python train.py --num_key_value_heads=2 --vocab_size=5002 --positions="rope" --rope_fraction=1.0 --attn_scale=0.125 --parallel_block=false --init_std_o=0.0686 --init_std_up=0.0613 --beta1=0.95 --max_grad_norm=1.0 --decay_fraction=0.643 --decay_shape="pow" --final_lr_fraction=0.0 --doc_mask=true --max_steps=12211
MLP neurons of a small language model. Each row is named by its layer, matrix (gate and up: input weights) and neuron, and shows model dimensions 0-127. Each number is 200 + 20 x the weight over its row's rms, rounded and kept within 0 to 999. A neuron's up and down rows have the sign that makes its largest values positive.
Before each neuron's rows, "fires on" lists the tokens most often at its 100 highest values on Wikipedia text that the model never trained on. A number after a token or word is its count.

fires on: " both" 16, " also" 10, " as" 9, "ely" 7, "ably" 7, "ly" 7
L2.gate339,182,178,203,167,213,211,162,191,197,179,209,242,185,200,170,186,204,195,175,217,185,181,220,196,174,211,239,181,166,219,244,224,196,226,232,202,203,222,158,207,219,209,208,207,191,187,207,176,213,243,210,162,209,177,178,202,217,216,215,197,191,185,192,224,197,222,208,192,180,186,187,200,202,202,154,192,191,220,212,203,199,202,188,218,192,209,240,172,200,238,218,218,200,201,195,201,221,204,196,232,176,209,198,202,221,194,210,145,225,211,190,219,191,201,224,190,183,196,206,238,177,216,213,200,210,201,186,208
L2.up339,206,208,182,145,213,220,193,213,186,191,155,187,188,197,180,193,199,176,155,196,185,211,191,193,162,220,232,186,169,238,260,182,219,229,199,205,207,210,197,194,214,184,200,188,168,200,202,171,184,215,234,155,222,210,171,160,195,180,204,188,170,229,183,198,184,222,190,181,206,186,192,185,171,197,188,199,184,204,211,199,204,164,158,230,232,200,189,215,213,200,231,184,199,201,197,189,207,180,202,192,163,197,185,214,217,215,207,144,203,212,198,221,190,169,180,183,183,193,187,198,171,207,198,194,185,232,204,213

fires on: " in" 29, ")" 15, "on" 7, " the" 6, "3)" 6
L5.gate883,222,207,179,203,150,181,214,211,187,231,200,192,179,249,171,191,206,187,191,170,146,211,191,179,199,187,206,194,224,187,218,209,221,184,206,196,218,181,215,171,234,192,171,198,190,194,197,211,186,184,200,209,219,202,174,214,217,173,187,205,193,180,197,147,181,207,195,241,200,188,189,204,208,213,183,221,196,228,174,201,180,197,204,208,164,201,202,198,193,176,162,194,234,212,194,190,171,205,197,239,175,201,206,196,200,243,246,212,216,211,179,208,240,187,190,208,189,224,246,192,220,205,177,227,180,200,176,227
L5.up883,169,200,208,222,196,151,239,189,241,198,213,214,243,209,226,219,201,206,208,186,226,227,210,207,232,163,197,197,200,188,214,186,186,197,196,226,236,185,208,228,216,201,236,167,220,181,225,173,238,200,196,194,190,210,224,214,234,201,188,182,170,195,199,202,209,219,200,193,218,216,199,218,198,190,196,169,229,179,202,203,171,155,169,184,199,164,177,251,202,191,208,185,224,218,212,252,190,211,207,176,176,199,194,223,197,199,182,202,204,198,222,199,204,225,200,191,209,200,186,183,231,199,207,207,180,198,242,203

fires on: "at" 25, "\n" 17, "-" 13, "ing" 8, "ile" 7
L4.gate885,231,211,196,187,191,211,180,187,181,199,175,202,179,174,242,216,196,197,202,206,179,155,183,227,209,224,233,199,226,178,157,224,198,179,226,202,206,200,198,169,208,202,229,211,206,208,225,193,216,215,200,188,189,160,253,196,216,185,205,181,178,249,201,223,221,227,190,240,246,217,151,188,207,189,162,199,199,209,230,206,208,170,180,206,181,209,209,169,207,224,217,194,194,214,191,163,186,208,230,177,191,192,206,192,224,198,182,154,245,203,194,200,209,215,207,212,210,173,214,239,206,185,208,177,163,170,217,222
L4.up885,223,193,185,185,202,200,190,250,209,184,214,198,186,186,197,216,250,247,188,179,201,190,207,226,191,209,180,204,194,227,213,183,202,186,220,161,215,187,190,191,223,227,188,189,209,210,187,193,173,208,235,171,212,208,244,189,205,206,187,216,219,233,199,210,174,178,165,191,238,213,222,206,226,196,204,197,214,188,197,234,183,198,234,187,191,201,226,210,225,220,217,210,202,223,180,176,208,221,161,193,212,197,200,211,172,220,158,220,223,210,203,170,238,206,216,194,249,212,204,189,171,194,191,201,214,186,188,200

fires on: " b" 42, "th" 12, " Mar" 6, "ath" 4, "ar" 4, "b" 4
L12.gate683,214,188,185,175,179,218,199,194,247,206,197,239,237,173,242,214,232,177,199,181,203,186,189,196,198,186,162,206,201,222,216,198,193,186,168,184,181,209,193,153,209,195,206,195,160,197,229,207,179,236,219,189,203,190,194,192,200,194,202,212,191,195,190,172,199,214,183,224,203,199,214,191,196,221,247,239,193,192,173,170,207,203,215,211,191,203,187,193,176,181,192,200,184,183,189,183,224,206,189,211,216,196,190,191,194,221,208,193,213,182,221,193,211,225,169,203,206,202,217,198,175,175,152,226,209,215,192,214
L12.up683,194,195,198,226,173,202,190,189,230,215,197,221,208,204,192,223,199,205,209,208,192,175,214,203,166,174,233,202,186,229,205,230,184,216,232,177,194,202,223,232,240,182,227,216,196,211,206,184,192,214,195,190,162,167,207,200,229,182,220,214,199,187,205,196,223,197,224,181,175,197,197,226,222,207,195,181,194,192,184,179,181,222,203,232,188,186,196,188,193,211,186,214,233,228,221,180,200,200,234,184,222,171,181,228,172,229,197,180,215,214,201,149,195,228,221,208,230,223,205,204,183,207,186,213,210,162,194,193

fires on: " of" 27, "ed" 16, "ing" 13, "er" 7, " on" 7, "ated" 6
L5.gate558,178,195,216,190,191,209,193,181,158,205,178,190,198,207,202,202,186,225,179,192,196,211,206,177,185,213,164,189,208,190,204,199,211,183,219,220,205,201,184,214,204,193,243,185,194,219,212,181,137,179,197,212,186,208,175,178,229,204,161,216,192,177,185,214,271,186,182,243,191,180,168,205,184,171,192,190,196,222,208,145,178,177,192,208,214,198,197,202,195,223,159,193,155,197,175,221,198,176,172,183,219,193,176,194,215,211,224,189,194,217,170,175,217,222,225,211,208,171,214,200,174,196,226,204,177,195,191,194
L5.up558,203,200,198,196,190,199,227,184,197,208,192,193,185,181,177,159,198,202,194,193,187,180,231,194,192,204,172,222,213,223,204,196,177,196,227,235,179,202,213,228,194,170,161,196,180,212,232,224,225,171,207,223,206,212,246,191,202,227,191,171,183,168,229,203,225,185,208,204,219,225,228,205,202,210,170,219,213,230,194,206,188,212,183,188,218,232,208,203,256,206,218,226,241,199,207,209,199,220,218,227,193,231,178,238,214,172,208,233,189,224,177,218,258,220,198,199,190,182,221,197,199,195,204,211,191,194,189,204

fires on: "s" 43, "ig" 10, "ats" 5, "ets" 4, "ID" 4
L5.gate244,214,228,218,161,190,206,195,219,188,190,208,185,185,208,185,188,212,211,206,206,183,225,238,219,220,201,195,221,205,212,206,218,206,192,255,202,175,181,212,222,182,209,211,224,223,198,187,201,217,208,225,210,213,193,192,210,174,214,197,187,218,169,219,202,201,180,210,169,217,244,199,219,212,203,191,218,199,201,189,218,194,239,183,213,205,207,215,164,178,215,215,216,205,221,180,217,213,219,198,183,183,178,226,205,218,222,186,218,210,200,220,175,255,223,163,241,215,216,259,143,205,197,146,202,204,186,207,198
L5.up244,203,187,206,232,183,204,213,174,223,198,209,194,243,212,173,200,204,229,163,211,181,189,186,207,203,175,206,201,204,179,246,222,231,179,229,233,201,195,189,215,199,189,165,217,207,163,200,196,230,191,195,209,212,195,200,186,187,194,196,260,205,186,208,223,172,186,175,231,174,214,213,198,215,194,161,228,217,164,187,187,196,195,197,178,192,205,194,168,186,217,198,199,195,207,177,205,231,211,210,192,182,166,206,193,227,243,199,216,197,191,165,206,221,226,228,220,221,204,168,230,167,222,176,207,197,194,221,244

fires on: " and" 73, "," 13
L11.gate547,239,193,221,203,197,206,208,234,226,206,194,191,176,207,213,219,186,222,204,174,241,212,192,201,257,200,167,193,193,170,218,202,208,241,228,197,214,191,199,200,221,227,235,206,222,218,205,222,215,231,216,216,175,201,199,195,165,206,173,204,204,191,224,234,217,232,204,202,194,185,223,247,209,186,192,178,176,191,190,181,198,180,213,197,213,243,246,193,224,167,215,182,190,204,199,219,201,221,222,208,235,193,202,216,152,211,210,184,200,201,190,190,212,196,233,186,197,178,226,224,190,178,201,209,226,228,252,210
L11.up547,235,242,171,238,168,189,204,212,195,182,213,222,170,224,223,201,194,211,199,200,186,176,209,202,184,192,221,191,220,229,227,202,189,212,169,213,211,232,202,222,225,221,254,208,214,156,229,192,205,203,185,204,211,200,165,217,191,208,200,214,207,197,217,178,170,211,226,197,201,210,204,219,226,210,188,217,197,190,183,175,217,192,222,191,182,214,201,237,187,201,192,215,193,196,224,176,209,233,175,180,211,218,226,223,178,209,212,189,233,216,199,200,172,192,196,201,233,194,237,218,259,227,215,198,210,215,199,180

fires on: ":" 28, "s:" 21, " |" 10, "ers:" 5, "s," 5
L5.gate521,187,207,214,172,208,199,167,185,173,213,187,183,170,188,173,190,186,188,193,172,228,201,161,198,164,213,193,189,219,187,150,202,202,198,189,172,175,180,217,211,196,224,226,245,192,234,205,210,208,184,228,172,185,198,181,157,166,209,185,209,191,190,200,209,238,231,220,168,171,189,228,217,203,175,217,202,174,191,186,192,167,210,192,210,205,204,241,185,166,233,211,201,188,217,181,204,188,224,200,198,217,210,193,191,170,217,199,174,191,184,179,218,183,202,193,203,171,212,160,182,195,200,191,203,201,231,193,232
L5.up521,209,193,179,226,188,192,182,220,198,191,172,164,198,240,159,221,183,202,203,169,186,206,161,210,219,185,200,216,209,232,215,206,241,208,193,208,223,186,181,207,193,223,211,205,182,188,208,193,215,210,213,203,204,212,220,211,166,207,230,242,205,177,189,182,200,197,186,197,189,196,213,223,198,202,203,215,191,203,230,201,222,146,191,183,203,148,193,232,187,185,178,208,199,248,193,203,181,207,162,234,228,198,223,179,219,225,198,189,200,225,169,194,183,198,159,170,218,165,207,238,190,200,192,215,198,188,221,216

fires on: "it" 29, "op" 14, "oper" 7, " –" 6, "os" 4, "our" 4
L4.gate779,206,208,176,195,195,207,182,192,208,192,209,177,172,202,202,184,206,221,193,215,190,172,194,214,207,197,207,177,226,188,192,193,236,178,188,212,208,219,189,195,196,180,231,199,205,185,205,221,177,189,209,172,200,209,209,185,208,193,199,173,198,207,218,170,174,220,177,191,191,193,192,171,201,173,230,217,190,230,225,227,196,188,157,188,197,206,189,177,248,258,193,195,178,178,174,200,173,214,192,228,183,156,219,190,147,184,197,189,229,198,178,178,172,216,230,217,224,180,190,176,156,191,191,168,203,209,156,212
L4.up779,201,234,215,175,223,219,207,196,234,186,231,221,185,176,191,170,162,186,202,215,177,216,201,173,179,215,216,189,194,175,186,193,184,212,175,212,195,149,178,186,212,181,196,207,170,200,178,198,226,190,226,183,228,228,206,226,194,180,179,200,180,205,193,211,190,191,189,205,216,175,196,222,191,185,229,210,190,242,186,199,185,168,169,224,236,177,198,191,208,198,240,191,192,194,229,211,231,190,224,216,188,208,207,237,190,197,145,206,213,202,197,216,219,188,216,186,236,209,232,198,177,184,223,207,220,225,223,203

fires on: " of" 14, " along" 11, " moved" 10, "ated" 9, " back" 8, "ate" 7
L4.gate766,221,207,178,216,155,219,179,180,160,243,196,236,194,180,225,177,217,232,205,190,201,192,239,216,197,180,240,177,212,174,215,181,176,226,189,199,216,193,201,219,200,202,209,187,197,207,194,185,203,249,201,199,192,232,212,207,235,188,206,175,204,179,228,201,176,199,197,227,219,199,234,207,221,171,211,171,203,202,218,204,188,202,200,163,190,176,191,213,206,214,216,209,192,220,228,215,193,232,253,206,155,200,206,196,205,170,181,207,187,228,201,180,223,208,219,185,155,221,182,228,228,197,171,227,218,192,216,170
L4.up766,227,163,188,203,163,234,196,186,197,196,192,218,194,224,175,175,213,221,210,186,234,184,212,187,211,216,171,226,222,197,212,225,178,247,194,167,211,165,204,235,206,203,196,178,166,205,220,199,208,192,183,195,217,184,190,220,204,218,188,207,237,218,223,221,164,240,199,187,191,194,197,205,193,161,206,206,229,198,194,177,240,213,245,209,207,178,181,230,184,196,170,219,241,220,209,202,176,242,196,194,217,209,184,197,204,201,217,204,203,215,217,209,218,187,235,191,199,240,214,188,225,177,193,212,204,202,219,148

fires on: "oc" 18, "rac" 9, "sc" 8, "ific" 7, "c" 7, "val" 5
L4.gate818,224,204,195,166,247,196,214,168,210,204,220,197,210,210,203,209,154,208,208,203,178,200,198,193,168,199,203,223,201,241,185,176,195,220,222,241,175,215,168,210,193,176,195,171,197,166,192,154,154,216,210,193,207,176,183,149,203,226,223,204,211,183,223,195,224,194,196,171,183,217,161,173,234,201,191,204,216,223,211,207,200,192,199,182,176,201,229,257,178,173,220,188,217,202,175,222,160,226,208,206,201,224,201,189,181,213,218,171,175,199,190,188,224,214,171,183,173,205,217,191,182,168,192,213,208,184,204,202
L4.up818,181,209,209,212,229,159,177,203,199,200,222,226,215,180,189,234,191,223,206,197,217,166,168,175,197,223,202,226,214,180,199,210,227,184,215,194,249,188,206,165,197,186,253,200,211,167,231,194,186,238,192,185,209,198,192,247,189,190,187,219,189,183,193,214,202,202,180,218,188,181,191,209,201,181,177,216,197,226,198,211,194,192,153,195,203,200,184,236,171,190,204,218,189,185,191,182,172,210,168,229,232,203,219,171,192,199,185,169,206,162,189,202,159,201,163,193,199,192,209,166,171,217,210,185,178,171,235,195

fires on: "ly" 40, "ically" 11, "ably" 8, "ially" 7, " instead" 6
L4.gate890,154,185,180,183,219,209,152,188,222,200,186,211,222,204,170,204,171,185,231,181,165,214,188,217,184,186,183,180,205,204,171,207,182,213,206,202,206,219,187,199,187,202,215,156,211,176,206,192,202,209,196,191,242,216,140,177,205,200,163,158,173,210,214,210,192,240,190,178,218,140,184,193,193,177,176,190,201,175,191,183,189,209,192,195,194,230,151,201,220,193,200,192,182,208,206,223,206,192,180,219,218,193,211,199,198,188,201,162,195,194,194,194,204,197,206,178,202,215,192,241,190,217,198,203,170,237,231,215
L4.up890,209,204,206,174,213,206,179,171,185,211,190,197,200,176,206,201,212,191,208,217,203,209,174,207,193,218,211,184,200,209,204,194,158,220,212,223,200,247,192,196,177,228,240,174,216,148,209,184,223,222,173,203,185,180,203,199,183,196,174,200,185,204,156,194,192,201,198,165,200,186,199,170,177,204,176,216,205,184,236,233,196,213,187,205,250,223,163,212,216,185,224,181,218,212,209,194,212,183,229,200,201,197,179,162,200,137,221,196,185,206,193,181,194,255,199,200,183,241,199,217,183,213,218,205,181,216,174,227

fires on: " |" 71, " /" 9, "'" 7, "," 4
L8.gate632,232,193,202,236,204,196,232,173,208,198,220,202,204,208,238,233,183,216,218,198,240,233,175,215,211,236,184,217,212,180,227,211,201,179,188,182,182,230,174,170,184,184,190,172,231,231,195,186,189,214,229,170,225,217,205,224,181,243,208,191,201,189,183,203,196,190,220,190,197,200,163,231,226,175,189,183,169,227,172,219,203,213,192,193,199,244,184,170,191,186,210,191,194,221,221,201,208,182,185,196,232,204,166,238,210,210,239,227,210,188,179,203,197,182,196,210,229,223,223,185,202,190,211,231,223,188,212,159
L8.up632,223,200,187,244,216,172,212,197,236,236,199,201,175,197,243,223,212,212,217,204,187,195,199,200,221,234,209,204,202,184,224,234,205,218,198,204,168,219,208,206,187,175,190,157,233,216,241,220,209,193,202,180,206,186,227,234,164,230,231,201,217,215,198,208,220,197,251,187,189,215,195,216,189,159,190,207,193,197,177,184,190,198,182,182,207,209,230,229,220,198,227,220,220,198,211,230,183,217,186,214,256,195,175,217,193,200,238,207,200,171,170,213,173,206,219,186,201,197,227,220,212,212,199,212,225,230,211,192

fires on: "ent" 24, "os" 19, "ception" 7, "reme" 6, "ict" 4, "=" 4
L5.gate431,165,179,169,217,212,197,188,209,188,204,213,203,186,192,181,198,220,215,226,201,202,232,193,210,196,180,212,186,163,210,222,178,178,211,218,199,190,225,181,217,185,219,229,175,181,192,187,198,214,217,207,223,177,198,179,207,196,197,235,163,188,214,200,216,147,198,203,168,211,183,186,189,194,209,205,199,220,199,225,183,213,193,210,168,186,203,206,174,185,197,191,186,200,223,205,219,194,206,212,174,209,193,205,203,185,211,213,192,212,187,203,146,193,167,215,167,250,206,211,185,180,201,161,182,175,223,206,249
L5.up431,228,205,171,221,192,201,203,197,203,215,191,220,223,180,195,223,189,196,208,211,201,210,196,199,215,209,218,215,208,181,234,203,204,200,209,221,191,236,158,204,190,178,201,209,205,238,183,226,211,217,185,180,218,185,182,164,206,192,239,191,203,205,218,193,185,251,203,174,209,196,185,203,234,216,216,203,216,200,196,189,166,171,198,191,194,218,222,216,176,175,213,223,207,224,210,216,210,189,225,209,204,224,195,203,228,211,179,208,239,151,200,180,198,225,178,210,156,156,222,219,212,165,186,211,230,156,202,204

fires on: "le" 52, "ra" 9, "re" 7, "oc" 7, "ie" 6
L2.gate488,206,175,183,198,224,220,187,175,196,193,212,233,191,177,210,186,197,240,176,201,199,191,207,189,215,194,193,185,205,207,154,199,221,132,159,183,188,197,189,194,201,228,208,207,210,198,219,217,188,198,194,203,239,177,217,188,194,206,185,224,191,211,192,177,211,183,224,208,186,189,186,200,201,203,191,183,246,204,217,210,235,170,202,200,174,178,203,229,200,186,181,181,190,158,162,170,203,176,204,193,173,193,183,190,212,198,227,234,191,220,198,196,161,219,196,174,196,196,198,218,186,233,188,186,208,190,212,235
L2.up488,171,179,172,212,208,197,180,242,236,230,225,229,186,200,255,197,183,202,184,197,161,223,238,205,188,212,184,189,221,183,245,182,195,215,156,183,221,221,197,187,191,215,222,173,197,175,172,198,220,196,200,172,211,213,176,214,222,185,218,207,209,216,201,167,201,171,199,220,204,191,189,200,220,206,219,193,241,173,233,224,219,199,179,197,197,169,213,217,178,202,240,197,176,209,168,204,206,186,226,192,162,174,211,159,204,225,182,224,218,217,221,183,213,239,233,210,216,190,159,216,183,203,178,203,193,189,215,209

fires on: " b" 55, " w" 15, " B" 5
L12.gate70,228,186,184,214,209,193,185,174,211,189,167,212,234,178,235,188,185,176,177,197,186,213,187,208,212,224,182,209,235,200,158,170,210,213,162,178,186,201,233,196,209,222,211,206,187,199,205,183,183,246,202,237,218,179,242,203,175,221,194,209,213,192,166,170,195,248,223,220,200,166,192,216,196,197,200,210,168,195,202,178,171,183,191,182,220,196,207,210,144,209,216,202,212,234,210,208,209,218,214,195,222,214,231,206,198,207,172,189,188,187,207,186,183,207,198,192,185,184,208,171,181,201,171,224,232,222,220,206
L12.up70,198,214,224,182,193,202,176,190,234,249,212,233,237,172,187,189,197,154,177,186,191,215,195,183,191,217,198,202,232,224,212,178,194,214,258,221,202,217,200,205,235,232,202,213,194,178,202,208,207,199,187,231,212,182,219,193,174,182,192,190,195,180,202,151,188,219,196,219,188,199,188,229,186,233,216,215,195,206,222,204,209,200,200,224,172,164,209,216,205,214,184,203,191,226,202,174,177,225,200,217,230,214,222,210,180,238,210,192,167,178,229,228,212,222,222,185,197,200,201,178,184,211,186,191,202,183,189,170

fires on: " University" 31, " of" 24, "ian" 13, " country" 12, " official" 8, "ran" 5
L2.gate619,192,165,240,180,232,232,236,220,223,204,189,221,190,182,229,208,227,213,198,236,177,200,185,189,191,158,182,201,192,204,208,191,197,235,226,178,204,216,214,146,196,190,175,215,204,189,195,189,154,207,213,184,186,226,177,223,211,189,209,194,191,202,210,178,204,171,223,172,215,214,210,206,199,221,188,212,190,195,193,204,175,228,194,187,239,181,206,224,194,189,213,194,162,186,180,176,215,171,248,223,202,199,223,197,193,173,166,168,178,189,202,200,197,189,214,198,160,236,205,201,167,199,198,189,178,192,199,202
L2.up619,188,213,232,226,185,166,203,197,184,198,188,189,182,210,193,195,214,189,204,171,203,195,228,232,197,225,176,222,196,199,199,187,210,207,210,182,197,164,232,203,223,198,203,201,224,235,258,221,199,215,203,218,170,214,254,231,197,208,207,193,195,197,215,228,214,194,198,192,196,167,192,210,203,200,191,197,234,204,195,184,212,220,214,193,196,207,168,206,215,190,193,205,203,208,234,160,190,208,199,180,203,220,188,203,177,174,175,227,171,209,178,197,149,190,227,187,229,236,214,241,227,229,228,201,180,210,181,168

fires on: " |" 41, "P" 24, ";" 22
L5.gate681,200,184,224,186,186,237,224,220,213,228,203,154,197,201,152,189,189,192,200,226,191,210,233,191,216,201,205,203,186,188,219,185,213,193,209,220,202,233,162,178,187,216,195,177,208,215,206,194,226,184,203,188,175,208,203,234,191,215,229,186,204,158,192,221,200,227,169,185,165,198,180,211,218,169,203,181,176,209,184,193,220,227,185,228,224,192,214,176,204,227,203,191,206,179,206,231,184,205,191,200,220,176,233,176,206,227,238,199,175,203,173,199,165,248,209,183,216,205,230,232,194,198,228,175,197,204,181,231
L5.up681,218,151,179,189,187,201,228,188,203,227,184,194,180,215,201,196,221,234,225,198,186,151,211,198,185,221,183,216,176,150,203,239,184,191,232,174,232,184,176,195,228,196,157,204,189,158,226,198,193,218,231,186,220,188,200,185,182,238,194,216,198,188,177,186,238,223,183,208,222,180,201,192,195,184,173,206,226,217,214,187,178,165,185,187,207,176,183,181,189,183,199,162,198,165,235,219,216,173,201,220,199,196,222,190,201,149,245,203,206,202,203,174,191,210,207,207,209,180,199,185,182,197,183,198,209,204,174,208

fires on: "-" 63, " the" 9, " |" 8, "ing" 7, "-0" 4
L11.gate422,210,228,200,210,196,196,184,189,207,213,191,226,164,222,213,181,230,188,206,208,187,211,197,208,212,230,202,214,182,194,243,203,203,226,229,197,196,231,200,182,217,249,242,193,208,192,212,221,208,223,226,189,198,203,254,198,226,196,207,214,207,204,215,218,226,220,231,227,221,213,225,180,202,225,185,227,166,199,198,187,206,216,196,215,157,182,235,228,197,187,210,208,212,229,180,241,207,214,218,206,243,219,206,220,215,181,210,205,184,196,161,193,198,224,212,194,208,213,231,227,170,218,202,245,176,201,211,201
L11.up422,213,202,201,212,207,199,199,217,194,189,197,220,178,187,181,229,231,210,214,224,174,253,179,206,223,229,206,177,225,218,206,226,196,182,207,225,228,204,163,208,241,206,176,183,197,199,180,196,185,207,179,184,215,169,220,210,192,195,226,200,217,219,232,228,215,175,194,188,199,214,216,208,213,198,220,191,215,219,176,231,209,195,223,218,180,204,233,181,239,193,212,196,215,175,186,191,216,226,223,181,188,213,229,225,195,226,242,209,192,215,209,207,209,199,208,177,194,214,197,186,164,217,198,261,192,210,223,220

fires on: " |" 46, ":" 42
L4.gate342,186,189,218,186,185,212,186,186,221,218,211,188,195,228,178,190,204,200,219,195,191,210,183,216,175,201,185,208,173,231,225,199,189,209,259,191,215,211,186,181,221,190,155,207,185,171,226,209,202,229,223,198,199,192,242,198,185,202,216,188,234,190,220,210,185,248,206,185,208,184,208,204,214,197,172,225,182,176,183,202,208,195,202,170,183,186,245,176,181,167,172,187,186,163,189,168,171,227,178,190,183,261,224,194,197,203,201,183,179,214,186,195,192,227,187,197,213,222,213,195,214,218,242,163,204,205,220,212
L4.up342,224,194,190,177,208,206,189,217,225,208,225,188,212,208,185,219,206,193,177,243,164,188,214,211,172,211,169,214,225,217,185,183,227,199,200,167,225,197,195,183,236,200,196,198,207,183,222,205,166,205,205,175,225,201,196,192,218,257,223,199,196,195,177,214,183,204,216,196,187,178,184,203,200,180,182,207,204,171,241,186,193,216,207,215,188,221,196,202,203,218,186,226,202,173,205,204,191,186,168,202,236,193,249,226,243,203,181,164,199,208,219,183,155,221,211,216,197,175,223,203,209,181,219,177,211,219,155,205

fires on: "end" 34, "che" 10, "he" 9, "f" 6, "m" 5, " He" 5
L4.gate331,123,218,212,180,198,191,201,231,182,173,210,173,196,182,220,195,195,170,189,201,216,228,211,216,191,179,200,208,209,192,197,209,181,228,183,178,193,211,205,152,207,234,227,200,215,158,226,199,197,203,188,136,202,196,205,196,185,192,198,194,217,151,231,172,188,163,191,205,217,222,194,192,197,187,197,220,228,175,201,180,194,172,197,227,217,214,197,158,157,228,209,197,209,200,191,218,188,233,210,230,237,204,190,192,218,175,183,194,230,203,215,190,200,193,152,167,203,190,189,194,189,208,192,219,185,196,229,211
L4.up331,207,226,194,178,152,233,177,221,219,195,181,222,198,197,218,167,206,187,194,197,229,199,196,203,237,202,157,217,220,197,215,206,193,232,243,182,215,192,224,233,217,236,223,181,189,183,183,198,199,218,181,187,227,205,184,210,181,241,179,210,195,196,202,184,191,208,224,194,220,185,212,238,199,209,227,236,199,173,165,218,176,196,155,222,181,225,217,206,203,209,211,206,178,180,158,217,177,213,207,162,192,207,218,195,235,183,169,173,176,187,204,179,204,158,190,213,187,200,200,193,201,218,167,182,191,202,194,187

fires on: "=" 31, ":" 19, " of" 15, "s:" 10
L5.gate48,203,206,205,188,197,210,187,197,190,206,202,167,154,198,205,213,200,197,185,166,211,196,170,208,186,196,181,208,230,216,210,197,219,211,192,200,204,244,199,261,169,216,228,229,205,177,187,188,193,181,193,165,187,219,194,196,145,160,201,219,177,213,191,203,180,202,215,191,159,181,245,211,205,178,191,186,204,199,185,183,196,197,196,211,197,250,174,205,182,197,205,179,179,217,182,199,174,216,209,207,222,199,169,227,190,194,203,225,206,191,206,247,211,187,217,163,198,225,209,200,191,181,235,217,215,200,198,206
L5.up48,185,213,226,208,223,215,230,205,172,184,180,219,170,202,178,207,244,179,208,204,198,200,195,213,221,233,225,230,191,203,206,216,169,216,195,214,170,201,195,216,185,217,188,205,209,179,232,201,217,189,188,192,221,167,211,206,184,203,203,207,194,176,207,188,213,224,197,206,223,161,205,192,185,201,255,188,157,176,191,187,163,200,204,227,205,189,221,201,190,190,210,187,204,223,204,228,214,204,228,204,232,184,190,187,176,258,193,198,184,241,180,214,169,166,192,225,216,189,156,201,205,179,204,209,193,200,129,223

fires on: "M" 14, "ire" 14, "L" 14, "R" 10, "O" 8
L5.gate545,209,184,242,182,175,171,198,172,177,212,206,196,211,231,201,205,167,210,203,173,202,221,177,201,168,220,205,196,166,217,209,213,193,217,222,198,177,172,208,188,201,244,198,207,169,206,211,186,181,210,189,195,161,202,185,195,218,214,232,198,221,161,236,169,201,174,172,214,179,189,240,209,184,168,203,193,210,179,160,214,184,188,198,187,200,228,179,193,239,210,207,194,160,198,204,225,191,182,190,227,181,184,190,212,224,205,200,234,186,223,201,184,192,213,197,237,216,197,186,187,221,224,180,211,213,168,223,196
L5.up545,189,215,224,165,183,205,221,181,226,180,180,218,190,206,188,181,235,183,194,165,200,210,198,189,190,199,201,212,206,148,197,197,224,238,199,192,216,201,212,236,181,186,237,181,239,209,222,212,226,217,191,192,194,239,180,179,224,164,218,196,223,198,208,223,208,199,204,192,194,203,202,195,232,175,187,181,166,188,244,197,211,215,215,208,200,214,209,218,199,229,192,188,187,200,220,190,230,179,174,187,183,220,181,185,210,186,249,195,203,152,220,217,211,205,208,219,182,238,217,182,163,189,192,214,214,202,207,183

fires on: " and" 47, " of" 13, "al" 10
L5.gate361,232,191,240,209,167,201,189,182,205,207,180,180,203,231,197,174,190,214,206,190,219,212,188,158,221,211,221,173,188,201,193,163,209,212,205,216,201,228,218,180,199,207,225,221,217,215,194,222,210,198,182,182,207,219,208,192,218,218,202,199,145,207,213,178,246,242,184,214,205,199,204,205,197,189,187,216,220,194,163,162,214,178,209,185,201,228,216,195,175,197,196,203,223,210,182,218,186,208,162,187,207,194,192,161,208,228,184,180,206,179,180,189,215,146,185,187,227,193,189,184,219,208,179,226,181,208,237,182
L5.up361,206,197,210,167,191,208,169,207,217,189,230,171,172,228,229,169,180,236,246,211,180,184,224,194,169,221,179,177,181,194,208,194,247,239,174,186,213,246,191,190,207,168,223,209,189,191,215,219,207,194,211,201,209,192,185,188,189,201,205,180,200,192,196,184,203,218,229,198,183,201,202,202,220,219,201,176,145,181,153,191,205,206,199,223,171,195,213,176,204,201,237,180,187,187,188,204,191,222,188,178,192,225,164,200,157,188,202,160,216,178,204,220,172,155,233,190,204,210,200,230,187,210,216,189,175,178,219,207

fires on: " of" 50, " the" 26
L11.gate93,179,190,232,207,170,248,190,164,208,214,195,209,205,193,186,211,227,192,175,194,209,199,208,162,167,169,188,206,202,210,182,174,213,222,227,180,189,209,182,205,221,239,164,196,178,163,208,203,184,193,185,217,176,222,171,227,250,199,194,193,185,176,205,182,198,189,188,194,179,149,203,173,207,183,208,199,200,175,180,215,171,190,187,206,205,184,185,202,191,172,198,214,164,241,211,194,192,203,225,207,191,177,225,210,190,210,221,215,210,171,202,240,221,205,198,206,203,193,224,233,189,230,219,226,197,195,190,179
L11.up93,194,202,197,229,176,173,195,200,229,188,198,216,224,206,215,185,216,223,208,190,216,219,240,203,205,220,195,222,217,217,203,192,226,197,218,219,196,169,212,265,204,200,214,166,207,231,235,201,223,204,208,248,194,202,191,186,217,233,188,193,216,186,238,210,161,148,223,199,238,218,189,203,175,232,201,203,206,197,199,171,221,202,203,192,222,212,193,197,227,193,205,221,233,227,226,220,218,185,219,197,208,184,220,205,221,252,224,186,173,232,215,215,193,216,230,202,195,209,223,231,189,193,177,210,233,213,213,192